{"activation": "silu", "qk_norm": false, "init_std_up": 0.0395, "init_std_down": 0.00884, "optimizer": "muon", "lr_mult_o": 1.5, "train_tokens": 157800000}
MLP neurons of a small language model. Each row is named by its layer, matrix (up: input weights) and neuron, and shows model dimensions 0-159. Each number is 128 + 32 x the weight over its row's rms, rounded and kept within 0 to 255. Numbers have three digits each.
Before each neuron's rows, "fires after" lists the tokens most often just before its 100 highest values on Wikipedia text that the model never trained on.

fires after: " p", " O", "w", " we", " S"
L4.up461:161146101140095111237103067153110118115120081147163179091127141146122128095234124139112075126093170112145143133093123147187131100161149172120098129113168106084131079120127125144099112111149094112150117120110140108196111154183165161136100156057138138161126171195110168070105099153151130101180157160175142139123112142107156109151097170174098089106112135108115068085122107136104135129094159079108172145087162083109140157080207155151100146086175128123114129121126131084088144114098105

fires after: " be", " do", "o", " to", " h", " can"
L6.up569:130149098207120138136097139092092100130174137133178127091145106107128108065061128113119127162133145110135136181211109120109152143191168099118138137207140139144110074108107162102223145110129117139152151167131123119151148137109089195093115095112102061157128159141137125122137041122125156086150106102154077137186170191050126062078151129111164106160110152175124165126147105115097149111113127103084109164122113113199124175099104113148147123107111082110161137143108111144169150082114118

fires after: " E", " P", "E", " I", " Ko", " Mi"
L6.up232:171115101144117150184120104145124133164098089110104149077120134160107109159072119186162101092145125080123150066141076101133118123189113136117145111080167183085125118124163084174084083165203133099102145102186171110148123152152058119108109090107166138154174175158148171149138154116128129083134092150131070083152119086176154151073097189124111143122097171108079198165134117129063129125072095087124132104133134104136130105130111120095123116144150166088132191153131102162179125105121195

fires after: "ra", "s", "pt", "z", "la"
L6.up336:091050094084124135132095140139087146114149168142085096124135087144129085115109128142165138115111158130121188215137122113108108124204119153087164147118103125078111139126113061148146162107117138095090098110176082148111140160087151092127123151133174137117118153118181112135132160122107096148179051076179122164124187163135176124163111175164137106105108107093093090221151044112150074130122113205126110142131105132128161152180108139117129143092162099166117059158130147076102151140106125

fires after: "fe", "te", " Me", " W", "re", " Do"
L6.up270:118178110187191230134126114130040084032115119126155124151174124147125078089111135172103157153147112116068130084140153138142152115140152105092160106129126169099034138096127138146133077107117093083187125105142112134151109149182061153157073121127059102139137140111088124141167114102134152140151125155145135139148185105119156089129143113145100151164120142102193165177109163141123080104163097152118155147185123118135116149149104073096121099078129072157165109156141141159105122099120146

fires after: " pro", " lo", " Bu", " P", " tr", " pa"
L4.up504:087155100151168114132115147070155135136118110146031135133117106124150111090131124100061067105106150135144104144193126119081134078179125117120172134072100114150123065131140063107163143113129169142073143117141135148177124122208106080179125151089119157142185166083093098090086112156133092088123096189165117128193142103126141126154134155153140121105142157080110121112125149132097144070117129127127193116127133127129142171171157127155019156085121118193171136112162157169162123106147158

fires after: "I", "′", " It", "n", " D"
L4.up446:135119132122080105156140095139125106154165139151133173138141099113132113105139074120157176162163147110115145082091069150146110136144094127088133153134099169120146106132136098122138137165126095111166151075084074115141158107174087151133169132166127159090198042132119212150102159089175147109128122079146177121129129158204094186081129035086110137131144144148111178170167154140105137094099081064118135137118153080131145102156119094108085143141124110128147142083140140085074151231137159

fires after: "|", " con", "ir", "en", " re"
L6.up108:075150170117125123118104142169105120081116187105213119158148147154217138146091118117158112163115065145091134128107108169117134174137123184131128101151163132191147119085096095108155183166204169112122083090116106172100128148129079132106079086050155074143090132113103127088188093098172108155142122087142100094144153141104128128122105120123145137094122091129133165208172128102151128138124063086120186165102101111130115157146144176149144121170102110097135204141067149126150129121127102

fires after: " Ar", "ar", " U", "par", " mi"
L6.up363:157115136113098179121157112141104152097150160131163127097164115123069127141168077129133102187121124134139086140103105155146154007103119144132157161085123192151108159124154089172107118146068170107153179158153084097130137187061179082149106145143080129156182095097073080131114097122162155123099116083132162133086117197142163081108065098100108159119128095102130088153162160096128162131098169086132190120136144143118101157168089108128180132161088089149111115157120130163132150133070151